config.yaml
n_layer: 12
d_model: 256
n_head: 2
n_kv_head: 2
head_dim: 128
d_mlp: 1024
vocab_size: 2269
activation: "gelu"
norm: "layernorm"
norm_place: "pre"
norm_eps: 1e-06
positions: "rope"
rope_base: 10000.0
rope_fraction: 0.25
qk_norm: false
attn_scale: 0.0884
bias: "all"
tie_embeddings: false
parallel_block: true
init: "normal"
init_std_qkv: 0.0366
init_std_o: 0.00746
init_std_up: 0.0366
init_std_down: 0.00373
optimizer: "adamw"
lr: 0.00102
beta1: 0.9
beta2: 0.99
weight_decay: 0.09
lr_head: 0.0152
grad_clip: 1.0
warmup_steps: 532
schedule: "wsd"
decay_fraction: 0.567
decay_shape: "pow"
final_lr_fraction: 0.1
batch_tokens: 32768
seq_len: 512
doc_mask: true
train_tokens: 258200000
steps: 7880
dataset: "wikipedia_en"
MLP neurons of a small language model. Each row is named by its layer, matrix (up: input weights; down: output weights) and neuron, and shows model dimensions 96-223. Each number is 500 + 40 x the weight over its row's rms, rounded and kept within 0 to 999. Numbers have three digits each.
After each neuron's rows, "fires before" lists the tokens most often just after its 100 highest values on Wikipedia text that the model never trained on; "fires on" lists the tokens most often at its 100 highest values on Wikipedia text that the model never trained on. A number after a token or word is its count.

L5.up225:421528541479494525463504531398489505583472497504475519526463466475457468473476482470492537524552582548501480472460554491427510497522493504510551449451525510484524536528498514507504457516455585544493556448541511554491446539473498599539508500453476483496538515536455476451537552510467517450549469469525534486467517519497516563503511429447445431473525439501485557388565465573471499471523
L5.down225:593475477489511516524491452530506452411525491477479527461546516513564527473529497535500495471451386473461487549557465531565448489465514486504420556547490490520507444459495459494461566484490426465494437584426537470536562477559453407431413490532506478507489490485536525576481434487530532473523504501467503522519542489523502503438497553593560543463489551502507498596425560469528533528517
fires before: "\n" 23, " –" 23, "ure" 4, " to" 4
fires on: " medal" 25, "|---|---|" 23, " feat" 7, "==C" 5, "ined" 5

L4.up8:468536458526476534492491460563483544488526570475499446425560478470454492481469510501454489539455568487510502528495573472553481500522440549509533590550483550501470489513489449489485504478459470478486514552430498493482492472541482517606545417498406559505552545569421506507395507418511525464508525573479507485481531494407394532469494528529565510487495466561522515489526506545511552542538
L4.down8:505448535449481458501672526431456446504460480574516565582508537510565473543549488465597472478472439482437484529527424498492491493480538464491494467452568475491521515479499522501482531486469532489517529485573441481473534543500510534386450536474582491549450446452556475550560514553459525552448496444498499544515495479571533555489503491503497485549490519491481476439393531562422449472485
fires before: "|" 28, "\n" 24, "ph" 6, "}" 4
fires on: "\n" 53, "al" 6, "ight" 6, "ing." 5, "s." 5

L9.up190:496566462490440520456492449454550508538497469508485446504479606436572506464459554513517498467479552503495493502503496487509510497433435570497571523518514483492412538575527483491489486477493464499472543502479467445561485523465489536563521507522502438494502468549505484480501540513461481542504582472511585435470496531466512523578504516565473538491534488520493574435480477538464459506490
L9.down190:512529555534587475507598498518473485527508521442504566548554429517449502621530504452597446486561516504438506498468536561472448542505513459443472449519473479533516454469468530566482457512502462505522500519525578522528478422459486436440505535474478538527547517518456507504499480509550486499462465464496527498475520518527519466452492429440460496450530528440529400586532449494537565480520
fires before: "\n" 41, " " 11, "3" 4
fires on: " |" 72, "," 5, "\n" 4

L5.up489:512512489478451594462522531547485486551521484558550498464556530474507410538524469514455432448513508496481562458484507464490521559486460421432500503582540541472505477432460466563429455542510502487369476466483444544502430488447515474472508466489486474583475414512542522487502530459496509462526505508471585490491444486401445499523429473495510533571485512496484545513488467552575479506488
L5.down489:488480507499513405511426494458509508436512531461433500529438501534506545497512521516535538490515507496496415546507485558482476449488529555556485491422491465485528511586531504436553547464455508538605515512519529451484592504529500496512489520486534533460507539485483454507536484525538495524506513497499418528479560502615539536498572515483498469455494550504488490474484538489440521491486
fires before: "ed" 21, "ing" 13, "anc" 7, "s" 5, "ic" 4, "e" 4
fires on: " group" 20, " appear" 18, " serv" 13, " perform" 12, " allow" 8, " attack" 8

L5.up490:439526517440526527486437537520527488445500553511508503471499467511513511534536590411473485508508540441474450512520536498520423489457498551524381521516484465544526448542495558474420547524514537496471520511511480447545518512500428549529418490499510486471483500511474505496572489523461493501505564500452511521458424495512490600508458460561495482521502485469533535446483511596505561467484
L5.down490:499511521551495566476584480494536489552445516477444474470464438475469438528450342567486510557431472496497573525511496494496530615526497481465541548490505511490508487483474461522577511506420506557571505540501456543517546467484533537467528505504514551523545476481530510513439459476516467479568507535489565541510528528465486463463467526451490526470512442539505505499531430529502499478491
fires before: "\n" 32, " He" 15, " In" 5
fires on: "." 41, "\n" 9, "s." 7, "a." 5, " Comm" 5

L4.up52:456491464501449511519459492496440498570425538531443479503471515499474415481519514480485508487516478545495490535535540467503514550470478548499457508499489550543554524525452505501509498494472520513476590534592509500522560478419473544496469570532563606498604520511511492443452439514430513521538513431638497545513453509471477564460506570541576498466506465474557494478451550499533509491499
L4.down52:536502537546556475511626493499555529419543441501491545510513490514518531528458464528516502516468575447494481462510470490492490477501517455511532497498512482447450489485572466498517476562516509471526402484430471504514485530585509450468528438476429405490426457512512494564546567472516513492488489540402528490456545496521490422532477446464438470565518526535474502505563462492464496521498
fires before: "\n" 57, " The" 5, "==" 4
fires on: " ==" 34, "." 11, "s==" 10, "a." 6, "ation:" 5, " ===" 5

L5.up540:463464582457513472461408522501438486558573529480544474525469533483522491494491534461525502438429524499479438495506493442510535455523472497524477537558538531519432493469516485452504574538495536454461497585464446450548462487570491585539495497510490520491499555529555461506479567539464478479436515511473537577421499496496504477563462461486459539542511526539499480506599530485516474488535
L5.down540:473544510510467513521421476524538485456455535475427501525501502535512492518442500515465539569530493528524516532538516526545511567472512485513518511459480423459626572465477505579507424505519488507453502463556520516435562548442462427457475503461531564475491464494474480529537406477533522517540543476563499420514467542488477542459522495495541491456488436547551558423450473521568503482492
fires before: " |" 50, " in" 4, "ification" 4
fires on: " " 45, "ring" 6, "ing" 6, "ik" 5, " class" 4, " hold" 4

L5.up968:413433530519460478509463542530461472554449566567499576494565462534493462559422528532511457534498507500432458507539559411493489496492478457435536507492520515505498417523474541493465545511514500525487492550526463426443463543479524533459500526476523489504479459526480507512541535484429425505536486498434523501483584525562507551485509459520507511500558450472497523474507512482543537532477
L5.down968:441499441488489542591405540497407489518488505543512518502521504472464462561414498443570477495476544466450425467559487519477513506455456503466479556521546556513472443513444590507503496439531500537516511504506463527498541552424507523492460510445553515436472463547523483514518457517442457511496499428523515495483580479534463616487553494525488511461550500489498496492513478449568487496508
fires before: "==" 18, "===" 11, "=" 9, "The" 7, "In" 7
fires on: "\n" 91, "\"" 9

L5.up459:432447637466458469514437524545453491544487493529533499517545417432494525504465503521550482494551527484472481506491540507482450532526535431425404532504507479510550423509506541513486460512564501541510413440565481563497444434442454534523484575518526564541522521536534495517517503537418480497527499531542513514440452523389506496519479526585514449529470519506466505451517552464460516488512
L5.down459:541541390558583536477535484470516506479483498505516512470481579583494495517550477488435528517484478557487483495543474507498522489500465546601516498522499531484477569479517454477513546498447485490470575561478523494483539574557518499484495422430480442451528487478447505490478507493546537522530487438441510504587568498561479508517510455394453542466504478493490487553455425522545459508485
fires before: "\n" 28, " –" 21, "ation" 7, "==" 4
fires on: "|---|" 24, " medal" 21, " career" 15, " Loc" 11, " George" 6, " His" 5

L9.up116:558553501466405520502506530502462500468449448560574555506478481498492510479449558562502477526537540472549518458427563409503473585517546545495546493510520481484452428459418440537477512480468512475446491471487470493554425493516442592462493551421486486522451493563490499439467498524491460482552553540527505517489501507442485480511467524499467445515541542526541444489414538514555544539523
L9.down116:449464548531495467478612416512515492521580463481505502506494567451492539520537452490564534517435493552517471518527525506486489479420524432533526475468503495564554487491575507498492569463458454520509482549535495544476500517532495443474517575496509476502522469504552488451561514535501527448467484482516512461466460526554559467529452481486541512518443488476492616463519498493519499445487
fires before: "\n" 26, " 0" 14, " 1" 9, " –" 7, " " 7, " in" 6
fires on: " |" 94

L5.up647:428540478459435501489482472498564488522437546538549469475479529517518497475520594515541515524527546512467529553543485456561553516464429428516531512470511509458532483541445539541468476496452511610451498504545473447510457495527494561469441475547553473514528476519422457440487582446431412591531538468496512539503501551516498565555523440530581495529498550510505516546535469555440532531535
L5.down647:489461500451501589525471439520519431508507484533518580500492528514528432449553577476534577593488455436577464562500480498509484496528488527456504537423435487507564518492467504531525590461446489520507556543551469494492504492507548501500465512496473470593586536501470504510462542491492483585468478494486481463513524539470367585459504546461532509486513518516449561535474479462437448530504
fires before: "\n" 99
fires on: "\n" 60, "==" 21, "===" 16

L7.up57:509529482517543511538511528455484530528429555500438465527487525485496493551496533500548517527513474491465495550448517468513577538480519429464481471528491530502555519410467542490554468560514440508511498606515550462565498435530502549525477484436516501538476527485533456489450555561483439543503470437561562563465461502467430530586519505509501597477570489458464452489458555557508568537522
L7.down57:555426521524403578441461466489575474461558470434512447563457571477503486487486455521536428469493525534580490460540490526541491485491507522500534475495561466505485447532477504508531512495457505503514524409544499583467508554539559491424529541564495484476597487513485455509525496429489519466487548581468528441491532495545491569431521475541545444509491498568494523473525424514477461483508
fires before: " |" 77
fires on: ")" 77, " c" 8

L5.up580:505485534552474528431495509488483438533567551501466524547491455409545464510463571465493543500530519457514460517492470417473519557499503494544497457509422506484531482453513487438434455456512455603448583553491471507565503500462482535481465393571498531534501522486467501500474494471504587521523466573481572478504491487537475571542597473538486529482506475542530570461517569490546516494548
L5.down580:461511489462505498603585498518500559460476440478531481428486516607462549498538415491490464484489481483481518479496538538522512466536537481462477553515606472498413500539461509528554520529452503404526426460499512500438503488512523510549501574406491460472507480537526477531550513530436435498465571422491428452510511507474536418444418567471562479483464460486485461553504416518485447529447
fires before: " |" 50
fires on: " –" 28, "per" 12, ":" 8, ")," 7

L4.up165:514466545485537489494520594501497469536382499587463542469547484571436451520446525450452507533520464489540512565532518483477538515474480463531501577548579508461545501606508571507439513553506530548531532515544531477529487530524503473437525488415495522426544518529466559458521490498505426475580429481460542549506531549459489512475472479518538446531566447531533490536457552486555492555415
L4.down165:480553472461465494540553415477508530463581495478525507507426516438563560544560456556548484522515522509506484461478493493517489549496513542473546441443412476540463494377474436547573504390504528442480466471488478474490465475450449505537476487620519489530498467494511434520489510458458572508449591509539488483509467441514532518519489511482477550494484534470454445453507464505457536542562
fires before: " |" 22, " 6" 12, "er" 11, "=" 5, "===" 4
fires on: " No." 27, "\n" 16, " Play" 14, " 2" 10, "tern" 10, " Date" 7

L5.up511:469537495493499532446484495566526454508531557555479514452549518520460494537436496479537481512466511507562485519531490448515508483527464538522487501457540510499450461493403436493506521532507544519494514567418415446483496475590515450596559451449450570512489552543566504456468568419484544463504596555484493505488512405455441544547504525507520491497487492525562518476480528534498501501532
L5.down511:499438539499485508508551489471519544478470459426528502566527545476555498463492543507447490511485486515446484518522516456523422508510530481426534493546466456494526524546525533527440539538452451479464518477491540536485500502489453601438443511532544493477483481460463491545599461552532468494483426474503493522539386594513534555420454490496503499545454524496424493522536481508489475464424
fires before: " |" 57, ".9" 6
fires on: ")" 46, " other" 11, " " 11, "2" 9

L9.up746:467575516537429529479487539470444535510499528510431533520435418468502572558479500428496542545467436481451484493503488502529487489516515575436472489516522446573484504497529488497482424550484514457483508492526455515471449569510478542519485498520519517538466508514488429510461541611478467507533547516544514455441446458414541547483533530617546503412505443490475462442467444566545527527480
L9.down746:573555501496591547494439521472541461490460397431556512495476535523436538449531499426459504478514497449552506457493462499501502474468477525490426532572427510536462574540535520504507600418516578516550483518488524488499473486466516497451541511563541490471479454472436456490573534467533521542450439556523502491548555560465506479496473481568475424543522552472553538593520471439569534538497
fires before: " |" 26, "age" 7, "t" 7, "end" 5, ")" 5, "ance" 5
fires on: "." 39, "t" 8, "ver" 7, " At" 5, "end" 5, "ac" 4

L5.up286:474505529417504425547501516539469484550503499475438480609487469512475530509505513559523505500467511449486467522494567500534474513573468477520518513545558495535491476503460465509508506509460489486482486521487512457422497502529501506472478530480576506509525509495578534519433542532497459487539504566514529576493504508459383539577461485463515496553559536478461511522444519504588479573538
L5.down286:532420565571434490534469552482534460477527502508559589376472474520527485519435491528548484537500523488500467510470432506540486506478490490483596518494475518474527443488512508521520515519480588547560505502530460477525461448499496440529556506554424470483464489524498446482546487501519505548480523544485558479530529509496554500488487509529479506493461490465582524513517487466428520390484
fires before: " |" 19, " (" 11, ")" 8, ".2" 5, " −" 4, ".9" 4
fires on: ".2" 17, " |" 17, ")" 17, "2" 8, "|" 4, " 4" 4

L5.up926:495485510462436536527463580418471471568498497589517449518532456509504486553509485412514543531494518431547374464528564499567472425438437467522557566455450500521479488524440502493487502536425531500532465512491485460525522517473544536486454467556554484526524509503534509530471508479523524542519498474529492443474503584565497479486520499560467506446519425531491516484487463481503472476454
L5.down926:454501503526525521494428431537473508442466515451477507489430529509491546517462512571484458538539435505451565489520553518451519560475550507406430453548553466456500537500467476457498490539557497575479528446549537544461420554492425542520552529439494483493450546498510516474526525510484468475483521477455492557506529439505506611520493468491517469538481546479486472450482527525489536488557
fires before: " |" 26, " place" 16, " first" 13, ":" 7, " third" 6
fires on: " place" 22, " –" 21, " first" 12, " father" 5, "(s)" 5

L9.up229:484505475468559530547526474504514472575427508575552484484484467476522513534424513519553521524489539468510504454548452474507538475524509476503527539464544404507520424514418556548477539430457543531498524474531442533404492479555572553542567521453510506487555428487474496467502534558469503504510514532448521510439537504501519498457499472472534542559536531416491478495553523499523483512491
L9.down229:485551547478501451520494576482447499463563582492507517509449433527549499433507529487483509493483462491469486511564552559470548529499424516505523408555478530481482509528512472511564468517473463559467463488498502494551476507482459459470482443459475437550501546473544487553501498432504503593514559514519431468547493553493520526485511511514478493605465488530511495513489452459491474456515
fires before: "\n" 61, " " 4
fires on: " ==" 35, " |" 34, ";" 7, "==" 7

L9.up88:541499468461502507561513495567506611507479539485499477511478461499501501468386530489520519545508548501519424439390551378445473489507482553598505507562494460445493453539496482556530565490515528478453505505520450552523479492498547466528530441459558566528500509532398503518494528491500497470506531568426490500403447525380455594501543460510473524487538547421510477411499453564520480524503
L9.down88:443527498514493542419490491443512496490436537520501511461527498465479572505519482474527509473439413501433540470552509494574539435498486489450485497438524499431479514500455491463463489532451494498502516490423545528417429530521511450416501467493541535463482475427551473483558453511464551481558579483531447460575536547584521565448467493515493448532534483475477523509525534463511476525476
fires before: "|" 24, "\n" 9, "ed" 9, " to" 7, "ted" 6, "|---|---|---|---" 6
fires on: "\n" 39, "oint" 7, "oin" 6, "ul" 5, "le" 5, "t" 4

L4.up688:464465529477506464527513466490505443508564544479445513433477520491488519477510483475452513477491537498470495558531526477586568561500528392534465515482504451513529525528464530540339417473465530456459515485648513460546509483477489495436425449538495452528485516567528434463550455577427455463529521464503506528485525514551512542414480518462510530586554520450484467535490521544449533582515
L4.down688:540510510526507544467443552490518534569403500546582510600523481520518446509492506484512524538558464561555511449482463531421455491443462557449550503523495559469491460475477454491595559502553486529537503487356528542467482528533533531546571558470502554462553545452466543469469578426545532538514494522452479479500477495460477527553508460507481471458463468527508542491538460444512471444465
fires before: "\n" 51
fires on: "\n" 51, "ational" 9, " (" 7, ";" 5, " International" 5, " Country" 5

L4.up478:479479489481508481513477548514445510521535508486484522477470541535558533514498508462530518526549560466530493439518634432559448486514499472476490480493460481469497550427448563561544456489540483466427533490476440504493498483535517516524395526438583579490476453451465506526498464541401478485505539488440556521511552487490490503522515493508525447542502562527499542539473490511532542543401
L4.down478:504478491513458511508470493487511498479436485502491475552533444491429447497502500531465488500471438524472490576491355553453541511533479539504501502486549521522528412539562453450446538528448492548580479512540524475548469531498477496486570462567412439485553547562535489449500527457608504499518451542538460515510423549516529459481475510490478540457487473471543476450514508491505493507589
fires before: " |" 22, "ation" 8, "ed" 7, "ated" 5, "ing" 4, "alth" 4
fires on: " Party" 15, " Year" 11, " Film" 10, " Associ" 9, "ipp" 9, "we" 7

L5.up634:424520460490500460483503492485523487484479543525488482519546534571452555498533636522464474532520576565487469589487571503546501561476447526513489562509503505467541444494522472540539487546515477505489475463499534491416518518499569533526532497535524463476575458497463460491441508460458434531478538515511505504541466576566379551517541386510572494507523478532560453513512425527534500516463
L5.down634:476569437516487504476668456500571507495496518561535492435524523461519520494469411486532586488503539480571478507466512515452505449515562482531525524455429430520530474464558520481519522480483454492498548511488464505506577566504507499555457408470460505517461493526512473449467415490529470483499560559539530487558513486534520544495483506454545531483412476502464589520487578541492480484412
fires before: "\n" 99
fires on: "===" 50, "\n" 42, "==" 6

L5.up755:491467528541464467583477557495455495485428500577451517489570418532540450563416530455448485533484552478497446523538565436511454554556461503453507514492487496483556413529453469509440528461475489571483510565560456436546489504497498572486485461496496568558472434494461516542481512493480500525514480486516521579440573540471477502478509437527485544518517463496549507443491503486547531487466
L5.down755:478548478513482499563610554534418503464461532550430498497556486502475504587458516485550486510490538509518371496501521484493540551492421553504498564455538509485516431540470570502441482423508499594499559514513468482543492490433517533465482447441548562513435482526491445538518434478485484516463468476551515536481527516459491591451569456532511493472490482481557512481500485464527539444475
fires before: "==" 20, "===" 12, "The" 10, "In" 8, "A" 5
fires on: "\n" 100

L5.up672:455519480478495507467444472457524499576476525520522522511442587506481540426511569458538501528583533587504500491525499507564543509450458491530547531564410483486541489467453531559449465458438493520469531506538422501498521522511486578467476473553490542487567531519455504417493541483428477514533597481415516541431474584522435522493529441488534503511548485537544507554522419511489475532486
L5.down672:497530457461535528518358493468501467556475516493555503513442565543525544387533528480534542515571483543501495469507499559554488512497485517545549521523415470541493500464482540528466521466447475502486537525511446515487496525535538557513481489529488518493574546432455500392468527442473472539490572454459487550492480545549444633516524502512511529498524474525433513552508410520461422568495
fires before: "\n" 100
fires on: "===" 35, " ===" 33, "\n" 15, "==" 10, " ==" 7

L5.up707:461495472437472446478439563452481518566492573470482496526499459492475508515509456511493506521518509600438471508441497551507536611431493539478570521507502497428483457519472420517478517497483515483520531549502540444433419481505474488532505494438549509515510492508459500500416586493460498517506486505505556566523537539442415548463413460539508500490521456518515492512562469505550488561558
L5.down707:516493465489509536587481475526432489478465543565531539494508540561550507538461524533529446521475523434489471491544502490552501353602524439476465516472579458563528492493518591532517439460497498506521489495506456473538497416468505492524473493433462508533430515550552517534538552538415470464511598489490488526455512524445512504464455576469528465494473571497543466522564477569498543516480
fires before: ")" 34, " (" 30, " (3" 4
fires on: ".6" 23, ".7" 16, ".8" 16, ".4" 15, " man" 5, ".5" 5

L5.up556:413483559518496475526439490521481426536462469535495553474538545527546499489526538500540471496431493519519411522519510423572451504478531505473565478525467503517480476534502439493451491440467538555479494530482419469458430525525476557530520519527505480575443539607505523518464505489514437491493543514513496460469509497429518506507459501492472462574529498444548515490347466426490523446520
L5.down556:508514511525540508477492518536458529490520519518474470482460468459577443524442491584549555560490496486527519519471517504460564481436463501499526437499490404500503466496443483467556532489462437440609514503581510519469420529494514510506472484509489542530479499510562488436475476505540556495552430531485571496496501481598509531416546477467536510478460515482460512476552529582567488523483
fires before: " |" 18, ")" 14, ";" 11, " (" 5, "6" 4
fires on: "0" 17, ".5" 11, " Don" 8, ".7" 7, " 32" 6, " 2" 5

L5.up278:553481475476518545513526481511537495505511566525551463503533500523470529495457525506495500563505597539469454527480505380542479509567502553507437456485441560509502435533472453529532477534457471577530569531475480539492519518502453481607571494592438506560599496492509459559515489471479554470479488557493509439419496518503526504493512477488521519505459442451560470461448485482525487557462
L5.down278:474453535510527526540563479475444533562523440496495531513500486471531433457551440497446519414540451473484515442501500545512520494482499440448498506528487469534524513434510507504495507510532513471512499458540455434533478467515519491473500536472573547461441502472462595454462523531533465521484528496527596509558459457575430472512514520417467430430536503483424507510485409499468467470488
fires before: " |" 48, " to" 5
fires on: " —" 15, " –" 13, "000" 9, "5" 8, "ided" 7, "ft" 6

L7.up685:519474527468545503552477504470389524498479494518512533488491595453497501493541437436563512520486503508607507559512472510441583508524450473551566535441510484500434504456504526458576424520453510498470502505482465554427501513541507555452445529545528508511488519521518533507523512493483497521475549506458569535510499490490487528484484447499492437543619477548463484505522558616491509611494
L7.down685:495530486474413518516528464451528578489514518499524456480526455597507556558489512538517483506546426501386476470538517479495433474459518499431520526505469515476510441480527499534414530454556452512545464451487542505572490489485466446568535482513526489474481471478562449541506500577534493465497543458545492511492479474525507512504517512436525485455466556529493454430502366434541589492477
fires before: " " 19, " V" 14, " %" 13, " Record" 4
fires on: " |" 71, "ic" 7, "ant" 6, " to" 4

L4.up425:435459478492480471516499524514504497523557541507462503422451536486481489531496564541485489520526484558437458537501589514577544566486548477519510480520511486480522542513475584550456421533482502531496447492610443467515468527491502484482431474487539451516505496516489457432461524511517455454495454464498500499503496471499500521513519468472579497519556466509542470529472511521488467493502
L4.down425:568519499514526498476426486465490523469373478523553493599533523552549496482488448421571546519478551487585547471468431487418413449477469492508540548460474545502481446487501449464507568516496510461464574539388544546464511473499489538546545506522446562466526518469504532524558482457513528534512569490514504502513472511527521549516513511532408504478469547522480514471522454465503539498517
fires before: "\n" 52, " of" 9
fires on: "ition" 34, " ===" 28, "===" 18, " Sing" 5, "s==" 5, "cc" 4

L5.up1004:450407506437444491492439498527423500483450503499489573550530572432500584485519507529569470552532513552545440529458484460555452486493458482462501429446527514480482525534449530486388510455475493500471486554496487430474506504521496590518482483503478514506495532530531569463512518466529458515499546508473582485497527539526540491441477505556521449519525503481503575467473443530450483425497
L5.down1004:509603566496468470519405473478559461500533516472457476501472439577504453504455483485455513464545472462452446458510566513490524511569631494536422554505476502557550446454485497499549533479441513533464536407548504529498549506523511479503536500435492456466472462466434460490491512555493504495458538486530428496488476504472494529562540487521475516497561515517478404504530490449492506537502
fires before: "\n" 47, " M" 8, " |" 7, "c" 5
fires on: "==" 27, "===" 20, "ak" 13, " O" 7, "os" 6, "rick" 5

L4.up638:481526477535479425486473523491523508539549479524455555513466481492490535483463422455478583536451556486465598564514488480531495439511482515517495491506504493471514577470524498523495495512440526498477557534479481472555517514451457543487458528514469462578502468565562502506474521484462489476579597514443526554583473521449504454422488495476406428542492399590533507459557483522484436481574
L4.down638:484483549455512595502470482532458511470444514521552456511541555532506497553516598550495419492526472540530411467492524499503497558461508444485499553493469488534511418526462495486506484463550492512535441518536476495410505488555556454519538468485547540442509539469440531469545493534570539498443422485557530456429516476514470493548515525494597569439529571428452513551473501495506545541439
fires before: "\n" 21, "g" 11, "is" 8, "ual" 6, "s" 4
fires on: "ys" 27, "\n" 20, " Geor" 11, "gan" 7, "ivid" 6

L5.up886:469524471458483508475448501458550482575468494540538514532484577510485523435497593482559499530558531546528551521527482510555485532467495475526565524597410471494529455473457547533450452518447525563457514505533459499500504514526532577506484470558525522466608540495495486420494523465468465515494556474436498552452484545556460514505529472520496539491551553520547499530499400514477478503479
L5.down886:488537474453513499542369489448519464541459496488542508494468569531540531404546538484521530494537499518511531504528497560545485507483495521558570509556406477514500505479486524519478546505434491527488508542513461512468461552547574540530462488522482505475564526453461496388467511466488474542475539472461468540495498500585444636525527498526494522460485488541433519556506438534477433570466
fires before: "\n" 99
fires on: " ===" 33, " ==" 27, "===" 25, "==" 14

L8.up765:408521571575536435478479464463523450508507454487476486512521484554539521423556516494509474541521472506449474529487553592520500501443383568457504523449542540506509517543435527510538460586440536486485416542488483491485522484560531501541549503515528607551569476457475476512436532508501440513523492561561551517534433489520464514530514507492491510493459455468525503483567489526446535474485
L8.down765:558475423388439536523608461465491541459450593531560540481512488480511488560521488522474517480542509528479468509571509426463514496499550440572504486500528446468487498464454485461492504486509445476544508393559526512535454523503566481480479452507514450500509493501502496487549465493534572512511476436441515511416552527478511443491480477519561502557507523547473449501410494500515516516531
fires before: "ck" 34, "ss" 4, "F" 4, "a" 4, "ar" 4
fires on: "he" 43, "ur" 10, "le" 5

L7.up905:427508512568492531580456481517474508501519473492495445497483536478520490526466516532512487541513446488443430543533468535540511548474468488454534576563532417510492515485542473514578570511469582587501484558585424537432434495524513484474473552505453501526480466597517523512487471469470490482486583514534517510469524448485524569501509453548500500514514444547549524463480465566509489509422
L7.down905:465525485487517519549470498457525481514431506435468484513489456533590482579491453553490488491428440499481515466558530512514436563494507553383525459511469482479497515490485580488527548539499532541454583522482520539539415535445509523495503469546512555518509459522467419505484499496513556479489490466498496510553428433478488565506529530462483537505533466477447516479478431458535561433499
fires before: "7" 12, "9" 12, "8" 10, "4" 9, "5" 8, "2" 8
fires on: "9" 22, "0" 20, "7" 14, "8" 13, "3" 7, "6" 7

L5.up836:518507509494508466512430539513447443500464527539496448529545473511487541528481501548506490568443487451482441507586524506553494459518518410476570503458448494498439473453546532483513463495453482464498441557471467505449435442528493525573481477474468526551457534498522464577427533489536519521586494531549485462561543515439422511555496484468471505460502510485440449478558464455531549488474
L5.down836:471514421534457516529538493539567547504520500535539537466483485501468457425482501503447521485549467461477480562408459483507538558530432525470481554572541516515496518599444478528498453522485528520522597530503484475504556568563501540484536549531557523472533523426484508451498534517474466469469547514510528595440484467492551529502501526530460549477452410551557485512447487492526465557547
fires before: " |" 44, ":" 5, "it" 4
fires on: ")" 43, "1" 5, " member" 4, "ode" 4

L4.up822:420383470491476505525449512482543459536531576497530572451484523528520468512500552504562500622515522536473485550537501477557514462480521465492495491446491509486523530393511502460502471451484422532486518492445482485458549523495474508520449461519547540489524535469518522543508561507522531407554507501481512434528484547568515510515474481501583553492477477569453448498560490511425400506473
L4.down822:558573509484516504427527482522531536498461452517538445540510471475517491472467468490424516397500455465519488456442523552495478552484484530500528561528489482512480424588503453529501535529482574491518504502549536474547445487501527545543565539521436483516452441545478458432501433497480453557454521439516480557520485459459515557475458510515447501515505517379518551504399537538552581526548
fires before: "\n" 45, "'s" 5
fires on: "==" 26, "===" 16, "\"" 10, "3" 10, "ople" 9

L4.up198:443438540435467455519450548532480488574479548603474555523546477530499477578442525507540415569498508502459467534490563420526528546482422482472506551515539483499487473492524536503483528496466515506510512534541469454464472570454529513449442484473512494521501461502463459515506529514484459521526488470475525558484516519500517545494556410499533493510556411472485523481522497540531559519463
L4.down198:449526472507457507539489524544448531511500493578490499474514480477532452603445493468592477505425535474483423489556503482490497545470438537498475540469604523484471442530529571480505496495508481586545615504512474502532491481422512547476462470419513544491455488524502452499497468492448464470492440374574486511494533497529488677433551480515509501452513510475537498417509511480538527470536
fires before: "In" 19, "==" 18, "===" 11, "S" 5, "The" 5
fires on: "\n" 100

L9.up1012:561516525515453476530467526400473466461476549534548473534525512545444513560515523491528420495492446473534485489500561490563534473491513524485516450514602443516496431555528449543432529466422465521443444446512490456510450570446531489534469494467550495547517492467502476473534516464467499496482596474446524507400508544457489521455530478521527554511500496499497529465499447519514501596525
L9.down1012:481513585477541449538560503511504480524540492477469480430549554507503514487514468511465491567507488476539506500525500532478537533457476476483472516512509530533539526478548529486526469531603469526498524495496408507485579492531441453499483495487471483465487511450467427493413549557445562522432401549452540507476459541497548498469499510558484500472456494482476482455549541457509490463586
fires before: "\n" 22, "otes" 14, "ed" 9, " App" 6, " to" 4, "ia" 4
fires on: " |" 33, " V" 14, " v" 9, " report" 5, " down" 5, "|---|---|" 5

L5.up374:487507484495461551526471545483436472475519503533485451502528528497483513533473573495562485509452437470481472546542578521560500420497443519467513531566469451490421437427433478509490482445447522563524495568496432465480487541509441493473462460488501451534558505522506542490462531480435471524547489531521528504496560488464442486529489515576521530497508480541503485485477436499455539509465
L5.down374:488440492532514480497427534493457472484515452515409539423476460488492477504455570563545469631457585487598514524585541498522418484522457477551446444510516501496477507485539531456448563437529447503535444452531486587477552504502458529482484511532480546473468526493464442495476476516555517462505485505401465481527487552487473425500508450493487406517499501473595500476495457446488509439487
fires before: " |" 34, ")" 17, "00" 8, "m" 5
fires on: "." 53, " in" 13